Part of a small language model's weights.
Architecture: RMSNorm before each block, rotary positions, no biases in attention or MLP, untied embeddings.
MLP neurons of a small language model. Each row is named by its layer, matrix (gate and up: input weights) and neuron, and shows model dimensions 64-159. Each number is 200 + 20 x the weight over its row's rms, rounded and kept within 0 to 999. A neuron's up and down rows have the sign that makes its largest values positive.
A block is one neuron, or neurons of one layer that tend to fire together. Before each block is what it responds to, as a language model described it from the Wikipedia text at the highest values.

Copula after subject name
L8.gate5,213,189,180,180,206,187,179,203,185,200,182,211,216,188,202,190,215,201,200,186,194,214,189,203,166,221,237,189,182,196,203,175,227,173,217,187,226,221,214,177,211,184,150,201,216,197,187,204,187,166,170,181,213,220,190,191,191,189,168,240,190,203,197,228,197,232,208,209,248,226,210,188,181,187,204,200,210,234,201,216,222,203,185,211,195,188,218,213,231,184,215,188,215,195,177,170
L8.up5,199,170,206,162,205,193,208,197,176,202,218,201,246,213,194,178,226,244,192,181,226,188,206,198,217,246,210,190,175,210,241,211,217,168,212,171,220,243,229,160,232,210,164,212,212,214,203,174,172,183,191,191,200,177,213,180,172,204,207,216,208,195,197,196,199,179,235,163,212,199,195,202,195,179,206,190,174,202,247,222,199,190,198,202,202,199,186,212,239,215,215,236,180,201,183,189
L8.gate54,188,202,183,209,190,170,166,221,192,214,207,228,226,229,153,181,202,199,183,203,203,204,169,205,195,205,207,162,210,212,193,155,215,193,186,170,187,188,193,176,196,182,222,177,214,218,208,187,218,195,231,194,201,218,233,190,216,215,164,167,219,223,212,202,198,208,174,228,209,188,208,217,213,203,196,200,221,165,220,201,208,188,235,155,211,199,221,132,200,186,165,214,185,200,187,214
L8.up54,203,184,174,188,210,201,185,155,212,229,211,198,208,224,183,197,195,163,209,216,182,210,193,202,196,225,198,174,173,187,169,225,209,206,210,222,172,183,197,150,192,177,198,175,218,237,223,199,176,198,203,216,214,190,214,191,233,193,182,192,158,221,219,203,180,165,184,225,169,202,215,226,239,217,199,206,219,196,190,177,247,199,230,200,213,201,222,161,170,232,202,186,191,197,171,164
L8.gate92,230,177,179,209,201,210,173,198,205,215,200,208,198,220,246,218,234,192,200,199,215,197,192,179,202,194,206,191,221,209,206,209,190,194,216,231,192,190,194,165,232,194,185,181,215,204,197,169,208,190,211,166,192,171,190,231,177,179,183,173,224,207,233,193,166,226,191,187,185,199,196,185,180,207,204,217,237,204,164,204,170,216,191,208,183,182,201,207,200,186,201,209,245,231,176,213
L8.up92,197,195,196,199,212,160,226,196,245,214,178,188,219,201,212,220,181,180,187,209,196,173,226,202,193,206,231,214,204,191,202,197,176,195,181,198,203,228,194,238,145,212,205,212,197,215,198,193,210,185,206,202,196,198,167,185,226,181,218,233,245,229,200,223,197,177,197,216,192,205,158,180,182,213,227,230,234,177,179,207,178,220,202,183,199,193,200,189,223,215,198,198,202,196,175,226
L8.gate115,185,178,166,187,158,209,188,234,168,193,236,183,200,214,194,192,231,173,158,188,208,234,216,196,205,206,206,182,181,224,214,210,197,196,159,211,217,202,219,199,212,180,208,163,203,214,190,196,193,203,192,168,226,175,222,203,205,193,202,202,201,190,184,176,161,213,176,188,204,201,213,182,163,226,217,199,210,198,258,225,225,205,215,202,208,169,206,221,211,183,201,197,198,237,165,161
L8.up115,190,202,209,168,207,209,199,204,176,186,224,177,192,225,198,192,190,203,168,190,212,196,217,205,195,209,226,204,201,214,204,216,205,203,232,240,209,194,217,167,207,167,191,212,220,194,243,207,182,234,198,239,160,156,202,195,209,166,207,184,228,237,175,183,208,217,207,178,212,235,211,202,211,208,183,210,222,215,182,178,206,199,236,182,186,207,205,233,204,188,211,192,207,200,193,259
L8.gate192,217,204,208,203,206,164,184,203,218,196,237,211,211,220,197,203,215,200,182,161,216,196,182,201,174,185,195,177,197,231,194,200,205,194,239,207,196,214,205,217,210,173,177,187,222,201,204,204,179,201,183,192,211,180,230,216,222,211,169,241,203,216,167,174,262,200,228,202,190,213,192,171,197,212,190,236,198,211,202,202,202,193,216,203,195,203,215,180,188,180,187,229,247,199,205,175
L8.up192,236,200,177,185,217,203,203,224,176,232,179,184,209,162,147,189,208,178,219,209,209,181,210,175,194,208,223,229,223,178,198,211,229,174,197,209,180,194,199,213,219,192,192,199,196,222,201,183,218,174,217,195,206,196,211,178,192,205,187,179,190,219,233,210,216,194,206,203,190,229,219,208,238,198,199,194,199,193,155,194,168,187,167,192,194,220,232,182,183,166,198,176,228,214,218,202
L8.gate781,232,203,160,196,199,174,176,180,188,207,217,187,219,171,219,178,229,176,224,189,216,188,210,189,197,242,179,201,209,204,210,185,215,177,236,217,196,201,203,233,208,194,179,195,170,207,236,184,184,220,215,193,179,187,224,189,216,185,196,205,189,205,242,189,169,217,187,251,229,203,191,184,182,176,155,195,189,186,198,177,160,200,215,194,156,195,208,199,207,194,194,168,185,232,213,183
L8.up781,231,159,202,239,212,196,221,182,236,178,199,208,192,181,230,208,204,159,147,188,173,205,194,183,207,223,198,170,166,196,204,199,209,196,217,191,184,215,179,192,216,170,157,179,199,226,237,191,187,230,168,177,193,195,248,212,222,192,183,186,212,192,208,160,171,200,180,203,214,178,211,218,218,176,193,188,188,200,213,177,176,183,247,199,225,195,232,182,221,196,198,202,210,208,188,178
L8.gate863,204,219,211,226,186,221,192,168,184,220,200,186,204,221,186,194,198,218,161,207,179,172,176,171,208,217,205,207,215,190,188,174,181,180,202,174,237,196,213,228,257,223,209,173,184,218,228,205,219,199,235,192,226,184,190,159,183,160,183,197,210,195,224,184,222,176,224,216,206,190,185,170,192,221,161,232,199,194,222,180,202,183,182,204,179,200,172,168,187,192,182,184,218,198,214,164
L8.up863,183,211,195,202,194,194,179,199,188,206,239,166,182,206,190,177,209,181,212,188,199,201,167,192,182,170,210,175,196,207,199,169,214,205,231,273,198,176,181,235,177,214,166,211,198,196,217,199,194,216,236,202,178,195,198,197,222,211,189,215,192,192,171,195,198,216,193,179,189,170,212,162,181,171,201,205,170,199,227,212,167,174,210,217,182,231,213,178,208,189,214,189,189,224,221,179
L8.gate1023,245,142,223,189,182,198,187,177,206,240,203,226,177,182,227,170,207,224,181,180,170,233,195,186,177,209,220,225,185,219,179,204,193,182,205,197,199,170,195,231,175,177,214,181,229,208,191,220,188,204,227,217,235,193,189,214,193,162,173,193,193,224,211,221,232,193,157,247,208,156,198,213,204,192,203,222,208,185,214,177,202,214,229,225,185,152,203,208,232,168,184,170,208,231,177,225
L8.up1023,196,186,178,175,209,199,182,192,204,221,182,178,194,237,185,188,152,187,194,158,171,217,204,175,202,190,196,177,185,213,203,196,203,185,235,210,188,229,219,233,233,191,260,226,207,229,195,189,200,186,212,209,168,179,196,196,175,182,163,215,175,233,192,184,226,201,196,200,202,210,182,199,202,207,220,196,204,211,194,176,193,207,192,192,242,225,221,196,217,168,195,176,198,191,196,202

Name endings and paragraph-final periods
L2.gate679,231,232,207,190,198,215,220,195,229,206,231,219,229,209,212,193,226,229,165,220,216,203,215,195,188,199,195,202,181,219,205,211,210,211,227,196,210,199,166,206,181,177,208,205,207,187,213,185,202,207,213,173,182,176,194,208,187,178,179,177,198,211,208,202,175,196,203,209,219,178,212,184,204,177,163,217,177,168,177,234,188,176,224,229,202,221,198,192,198,232,177,195,207,223,195,204
L2.up679,221,218,191,171,200,190,174,204,210,195,175,183,185,185,188,207,205,220,229,191,191,213,197,206,202,189,239,203,214,211,244,184,185,236,192,216,216,222,209,202,202,192,212,192,196,188,182,193,186,216,201,198,162,217,150,189,184,234,179,185,194,242,191,219,213,170,191,259,209,157,193,189,234,184,192,217,216,226,191,176,181,203,211,180,187,198,197,191,207,203,209,213,210,205,214,206

Paragraph-final periods
L8.gate77,197,228,180,199,196,207,196,225,211,200,220,214,202,206,146,222,197,226,218,198,184,204,250,186,181,190,211,214,188,218,175,209,200,211,186,222,222,239,208,199,213,228,176,167,222,230,219,221,190,191,203,206,207,236,261,216,208,200,203,251,222,175,209,180,210,205,220,180,198,181,213,193,204,190,194,228,202,193,222,217,176,170,211,224,223,229,212,185,187,206,183,201,217,185,195,153
L8.up77,138,216,208,199,190,210,260,205,195,210,194,223,189,190,191,191,234,195,190,186,184,213,223,192,196,212,200,236,200,241,229,206,186,197,190,202,204,228,221,191,203,208,182,162,216,189,211,178,175,196,200,227,192,216,181,203,192,216,222,201,229,206,172,213,183,179,236,200,202,199,199,224,183,235,223,198,197,217,187,201,183,191,200,193,192,183,187,224,219,227,197,200,217,210,203,186
L8.gate165,204,193,220,224,173,232,200,163,198,213,173,204,249,214,222,237,214,211,214,197,198,213,196,215,214,206,164,221,216,218,211,240,235,243,196,171,224,171,138,212,191,197,186,205,176,185,210,193,195,230,214,209,199,190,178,192,242,237,208,177,167,181,200,206,216,213,193,204,214,223,238,187,231,211,199,185,193,174,199,235,194,185,188,230,185,186,186,184,226,217,201,170,222,203,230,194
L8.up165,194,177,186,194,192,178,227,186,218,190,222,199,208,206,211,184,212,203,223,216,178,166,199,195,183,223,204,151,196,174,236,194,213,217,198,203,195,230,188,184,206,210,209,174,214,238,152,197,187,220,171,200,190,210,210,200,198,185,210,208,180,202,242,207,194,206,216,190,167,218,187,188,215,150,194,192,185,180,180,241,214,204,203,196,203,231,194,195,208,246,154,209,211,192,227,194
L8.gate171,227,143,210,199,205,191,225,209,201,190,216,188,191,198,213,198,196,206,185,187,188,174,185,222,212,145,205,172,192,193,196,186,218,199,224,151,206,187,188,218,209,169,169,171,196,251,188,191,206,224,179,241,238,204,220,224,228,207,185,189,222,198,206,207,171,189,178,216,207,196,192,189,204,221,206,213,212,189,201,166,200,194,229,188,229,200,192,214,214,217,174,171,219,194,212,183
L8.up171,176,189,223,212,221,201,233,164,215,220,208,232,173,214,221,202,201,195,207,207,212,183,206,191,171,225,194,236,171,208,225,202,222,208,181,211,247,182,231,171,185,173,173,204,198,167,200,199,193,206,201,188,184,203,208,198,218,215,211,179,172,212,185,258,187,178,207,159,223,210,189,200,219,198,198,192,203,181,195,232,165,218,192,190,200,226,186,185,239,196,211,204,217,197,200,241
L8.gate618,200,152,237,236,213,202,192,166,223,163,205,214,215,209,198,199,184,182,178,240,238,232,201,202,172,204,203,214,167,233,213,205,197,202,240,183,183,231,194,212,245,237,181,188,204,228,183,197,193,197,200,231,209,216,214,199,231,231,166,205,203,199,186,208,206,200,179,207,217,223,160,173,165,197,181,178,219,217,219,237,182,231,210,202,243,200,195,173,203,195,172,192,183,232,235,170
L8.up618,205,185,201,236,194,187,204,193,206,214,170,179,206,214,207,184,180,189,182,208,195,182,218,226,178,203,226,211,189,187,181,175,202,202,211,214,218,176,217,212,192,217,164,211,232,227,217,195,220,196,168,223,214,238,156,178,205,189,186,215,219,204,189,238,200,193,203,200,216,189,198,160,211,159,165,223,227,183,191,225,153,192,212,218,191,201,181,200,194,177,192,198,223,207,159,218
L8.gate743,194,200,225,158,205,198,217,204,217,181,222,212,193,189,199,192,182,256,193,200,201,180,185,187,176,180,179,211,187,217,177,172,179,198,248,210,204,223,210,222,195,182,207,198,211,186,226,160,189,198,204,194,188,180,178,218,239,186,206,215,207,205,207,239,185,186,218,242,211,194,190,214,180,217,165,223,210,187,184,196,194,193,227,195,189,225,221,177,257,216,148,234,199,200,218,222
L8.up743,181,187,220,227,192,176,238,214,212,210,243,208,216,181,190,206,236,193,193,177,187,181,202,194,195,196,241,212,155,238,180,198,202,173,190,198,178,194,229,193,184,189,188,182,180,223,202,195,204,183,204,222,222,221,200,232,154,180,178,209,223,204,222,203,187,188,195,218,192,191,186,233,215,259,219,228,226,203,220,188,227,187,234,207,227,197,208,214,224,203,226,215,207,194,190,191
L8.gate920,174,192,218,192,176,185,189,202,189,175,228,212,225,203,206,192,202,208,207,159,212,196,221,222,192,186,213,203,195,199,229,213,221,197,191,192,232,194,192,187,183,152,222,224,179,205,188,229,211,203,209,196,217,181,192,235,211,232,227,162,228,193,214,195,201,183,200,206,213,209,204,177,205,218,249,199,198,170,229,203,230,206,229,233,177,197,227,165,242,213,195,234,200,220,217,192
L8.up920,209,228,242,209,216,178,223,175,191,179,223,212,211,210,170,206,182,222,168,199,221,209,159,223,212,208,238,216,208,169,210,210,210,212,229,212,190,225,213,200,203,174,207,191,182,200,202,184,222,195,182,227,207,226,230,234,191,217,212,192,189,187,214,172,212,187,235,224,180,209,178,209,186,164,200,206,180,188,169,196,226,157,186,180,173,174,222,159,188,183,210,182,195,216,190,207
L8.gate959,192,165,229,209,153,190,185,190,233,212,206,211,234,193,176,207,214,153,164,201,192,176,212,171,200,212,171,203,199,211,222,187,200,231,212,166,213,166,186,199,186,194,207,185,199,221,204,196,199,199,203,197,210,212,182,213,214,198,162,200,224,170,211,206,213,184,165,252,211,235,185,182,198,225,210,186,241,217,220,208,219,194,198,219,229,182,195,183,241,251,180,209,188,211,177,213
L8.up959,146,168,208,168,188,185,219,222,254,216,233,217,191,190,198,198,182,155,154,212,188,194,218,211,251,167,196,152,198,212,187,195,201,219,211,188,214,185,231,202,197,216,198,211,192,177,230,180,181,192,185,207,197,212,204,223,192,201,186,235,198,186,206,205,172,219,230,191,224,212,197,210,188,235,195,184,213,205,235,162,221,205,208,184,205,203,203,198,205,229,198,211,175,178,212,217
L8.gate1001,187,236,185,192,175,209,192,218,186,189,197,198,186,222,199,205,161,194,198,211,213,171,200,206,192,206,210,188,219,233,197,247,165,175,198,185,218,222,167,184,179,192,181,193,201,229,171,179,217,195,241,206,219,227,223,211,195,188,204,182,195,176,196,195,200,179,193,181,198,181,227,177,205,193,203,216,190,206,180,162,207,206,208,167,192,216,194,194,212,205,157,204,222,215,199,210
L8.up1001,205,205,217,187,198,194,234,219,194,199,207,211,191,213,213,216,207,236,213,201,197,202,200,199,207,201,202,179,216,213,214,210,234,244,183,197,177,214,191,217,190,187,217,220,196,147,179,259,211,195,194,222,205,192,180,182,176,228,244,188,221,223,213,213,209,145,246,208,192,174,174,229,197,202,229,159,186,219,199,172,184,213,207,176,175,186,188,241,210,237,179,201,208,205,211,193

Definitional "is" in article leads
L5.gate28,209,215,203,191,205,169,206,194,199,173,224,193,193,225,194,180,209,212,216,216,205,166,226,228,194,185,175,212,182,215,186,204,196,169,201,198,203,208,194,192,187,176,199,179,181,173,183,194,217,209,246,162,211,205,195,200,229,194,227,195,191,194,198,223,198,264,194,185,182,247,200,203,178,164,224,220,169,196,194,215,198,187,202,200,211,246,165,193,215,175,175,188,212,243,183,204
L5.up28,231,183,189,155,207,227,199,200,209,209,196,205,167,270,180,195,209,198,226,205,219,201,175,187,179,166,172,172,198,204,171,248,216,170,195,178,187,204,202,213,215,216,207,177,187,152,186,228,208,192,223,184,219,204,173,190,209,219,197,222,242,170,226,204,177,233,226,185,188,221,176,186,215,241,243,204,181,191,211,230,201,198,184,202,198,180,204,163,186,193,154,171,207,194,213,195
L5.gate198,204,195,177,195,209,194,177,179,212,179,196,182,236,206,192,195,221,197,195,208,206,220,227,173,210,219,202,196,197,215,192,200,216,197,174,193,208,200,199,212,181,185,179,180,201,177,185,194,212,231,227,223,221,168,223,172,228,215,168,172,195,211,218,204,194,207,174,226,197,243,221,186,245,214,216,237,226,196,208,204,156,203,173,191,181,217,218,183,177,179,193,183,233,214,199,213
L5.up198,194,206,198,162,206,186,194,196,173,220,162,205,171,203,201,178,194,223,176,198,168,223,158,232,197,201,199,175,188,197,193,222,236,199,204,178,218,182,235,196,202,214,186,192,175,169,167,193,185,215,219,184,219,217,223,185,183,181,180,175,207,245,161,199,160,183,225,246,215,209,212,182,172,203,203,181,229,187,215,200,174,228,176,220,161,165,213,201,204,228,211,179,223,195,208,218
L5.gate296,197,184,225,157,190,194,206,188,241,188,209,206,181,214,210,195,197,206,204,215,199,163,250,248,209,218,249,210,181,188,169,154,176,206,208,195,160,182,205,164,185,227,240,184,165,199,200,232,236,211,217,175,205,199,214,231,215,221,219,217,204,180,181,214,194,187,203,237,173,252,171,171,184,185,173,218,181,213,162,241,205,215,204,207,209,175,207,208,176,215,187,198,188,203,209,178
L5.up296,181,181,205,208,186,202,196,200,197,211,185,224,207,167,183,195,205,220,188,197,185,170,181,205,184,254,207,189,209,207,187,204,203,158,191,221,225,197,166,235,209,194,171,176,208,184,181,200,188,192,199,201,188,202,168,201,172,209,194,192,178,231,219,202,175,174,209,177,186,222,167,195,168,204,216,179,202,209,213,204,189,213,184,195,194,189,211,188,213,195,187,210,163,222,197,193
L5.gate330,214,165,154,181,200,183,209,159,200,202,202,197,210,222,204,208,200,209,194,205,189,217,234,258,162,220,179,230,163,203,185,185,204,210,165,185,202,190,191,162,197,217,209,171,130,165,206,186,236,221,236,207,190,204,176,188,217,181,206,194,186,162,217,228,176,200,211,210,194,226,222,231,203,215,178,185,194,214,213,207,171,217,205,240,218,218,235,186,209,180,198,220,209,227,245,215
L5.up330,231,165,200,229,228,213,188,186,214,201,202,201,199,200,209,186,218,206,177,201,202,205,211,199,181,202,212,205,171,168,212,228,209,209,187,176,193,197,234,200,201,203,218,187,240,188,167,205,180,230,185,217,198,224,205,213,241,201,198,200,174,195,197,217,179,209,186,232,219,238,203,198,225,251,227,210,180,171,166,142,193,197,220,212,174,183,223,187,186,179,229,191,200,216,201,220
L5.gate494,193,187,207,222,180,186,184,199,194,177,203,218,219,238,213,190,195,192,194,197,227,186,215,247,234,160,198,203,194,179,206,180,186,175,188,185,195,208,208,189,199,185,217,203,216,176,212,189,227,241,238,214,203,183,178,200,221,207,214,177,203,197,203,182,223,218,174,216,195,178,203,187,213,203,189,203,198,194,196,197,172,231,153,202,187,205,217,172,197,230,176,197,236,204,205,199
L5.up494,220,192,218,217,218,181,176,200,208,203,209,205,171,184,208,186,211,203,197,194,193,214,174,185,176,190,179,199,231,168,209,195,192,178,191,187,201,176,212,191,191,200,221,175,192,227,181,187,200,187,219,211,203,209,179,222,229,169,201,207,179,207,204,207,201,188,214,197,229,186,183,198,166,231,197,175,246,192,179,201,209,221,201,173,201,187,201,196,198,177,204,221,227,192,174,208
L5.gate714,219,160,192,152,195,198,197,219,249,163,207,234,246,191,219,205,194,214,166,201,183,210,195,197,204,208,242,190,182,216,187,215,195,218,182,192,202,199,178,167,221,192,205,173,200,193,190,187,211,196,199,184,209,183,209,198,207,213,193,213,220,217,217,158,237,182,169,190,175,174,181,180,217,202,181,242,237,216,222,227,213,175,204,213,225,204,197,165,193,201,164,208,199,219,175,226
L5.up714,209,219,204,230,188,188,194,151,194,181,212,188,197,208,181,206,218,226,210,216,250,184,213,217,199,198,214,209,213,191,222,254,200,166,183,202,184,178,177,150,184,209,181,226,193,203,176,195,214,182,172,189,172,171,208,196,209,193,201,208,200,217,194,231,167,236,201,184,186,162,234,208,225,205,216,193,195,194,153,186,195,188,259,192,213,194,201,202,211,200,184,192,213,188,231,227
L5.gate741,194,180,202,224,187,177,243,207,211,207,180,219,193,217,224,183,224,190,209,195,226,217,194,215,198,180,194,196,217,201,215,200,175,209,199,195,222,192,160,183,200,203,223,193,202,196,210,210,208,175,216,167,213,202,203,176,190,216,217,191,205,215,200,216,188,179,196,195,231,211,187,192,164,201,174,203,211,195,203,171,197,222,165,215,190,181,160,224,217,219,193,224,220,217,219,197
L5.up741,178,220,223,219,201,208,234,200,192,179,232,209,166,200,206,192,183,242,167,222,198,209,211,218,203,187,205,213,203,196,206,221,199,170,188,213,200,174,191,222,212,174,224,218,198,188,198,209,196,177,176,192,198,185,207,205,227,152,210,194,193,208,210,204,229,196,220,231,205,220,184,192,213,234,205,178,221,199,175,181,207,200,224,221,214,213,190,161,193,212,157,183,192,227,199,197
L5.gate1019,167,175,203,193,122,191,209,200,194,218,218,240,191,245,197,198,235,219,202,168,196,225,166,185,204,217,201,198,217,218,210,180,207,181,200,199,215,228,174,179,225,221,178,176,232,185,217,177,174,201,222,171,215,168,201,207,212,204,174,220,189,188,209,213,210,202,197,194,207,213,215,209,173,189,208,239,189,187,213,203,204,166,158,232,225,216,222,211,204,217,168,180,209,189,172,174
L5.up1019,231,156,197,184,268,169,211,186,202,201,227,191,214,182,183,216,194,204,165,224,195,198,203,204,215,188,210,216,194,193,175,168,199,193,188,192,202,215,153,198,194,205,195,211,201,202,193,201,194,216,226,216,174,199,193,199,220,199,178,210,203,203,214,205,179,215,186,207,185,184,255,175,229,203,202,207,203,176,196,219,195,197,184,222,222,244,203,189,212,176,210,193,241,229,198,184

Split-word starts, copulas
L2.gate892,174,188,191,218,202,176,189,200,218,208,167,261,243,201,193,199,217,227,202,215,227,180,212,194,180,231,186,212,182,181,166,203,181,209,179,184,191,224,191,176,214,216,207,190,197,187,195,186,236,214,215,182,213,212,180,220,202,208,214,201,202,192,237,184,208,223,192,199,180,192,174,212,189,240,226,219,207,177,219,202,190,193,219,199,177,178,231,195,204,180,181,207,187,225,189,185
L2.up892,210,167,185,187,195,194,198,197,216,182,206,165,211,211,202,205,193,240,215,165,215,234,179,172,224,210,181,193,203,178,196,202,171,193,205,220,219,224,168,178,213,192,215,197,179,188,163,188,212,227,236,170,217,219,186,168,188,177,202,207,219,180,238,195,179,179,202,230,194,191,198,175,192,257,235,235,222,231,223,191,190,150,196,154,205,193,193,189,232,199,208,189,229,201,204,215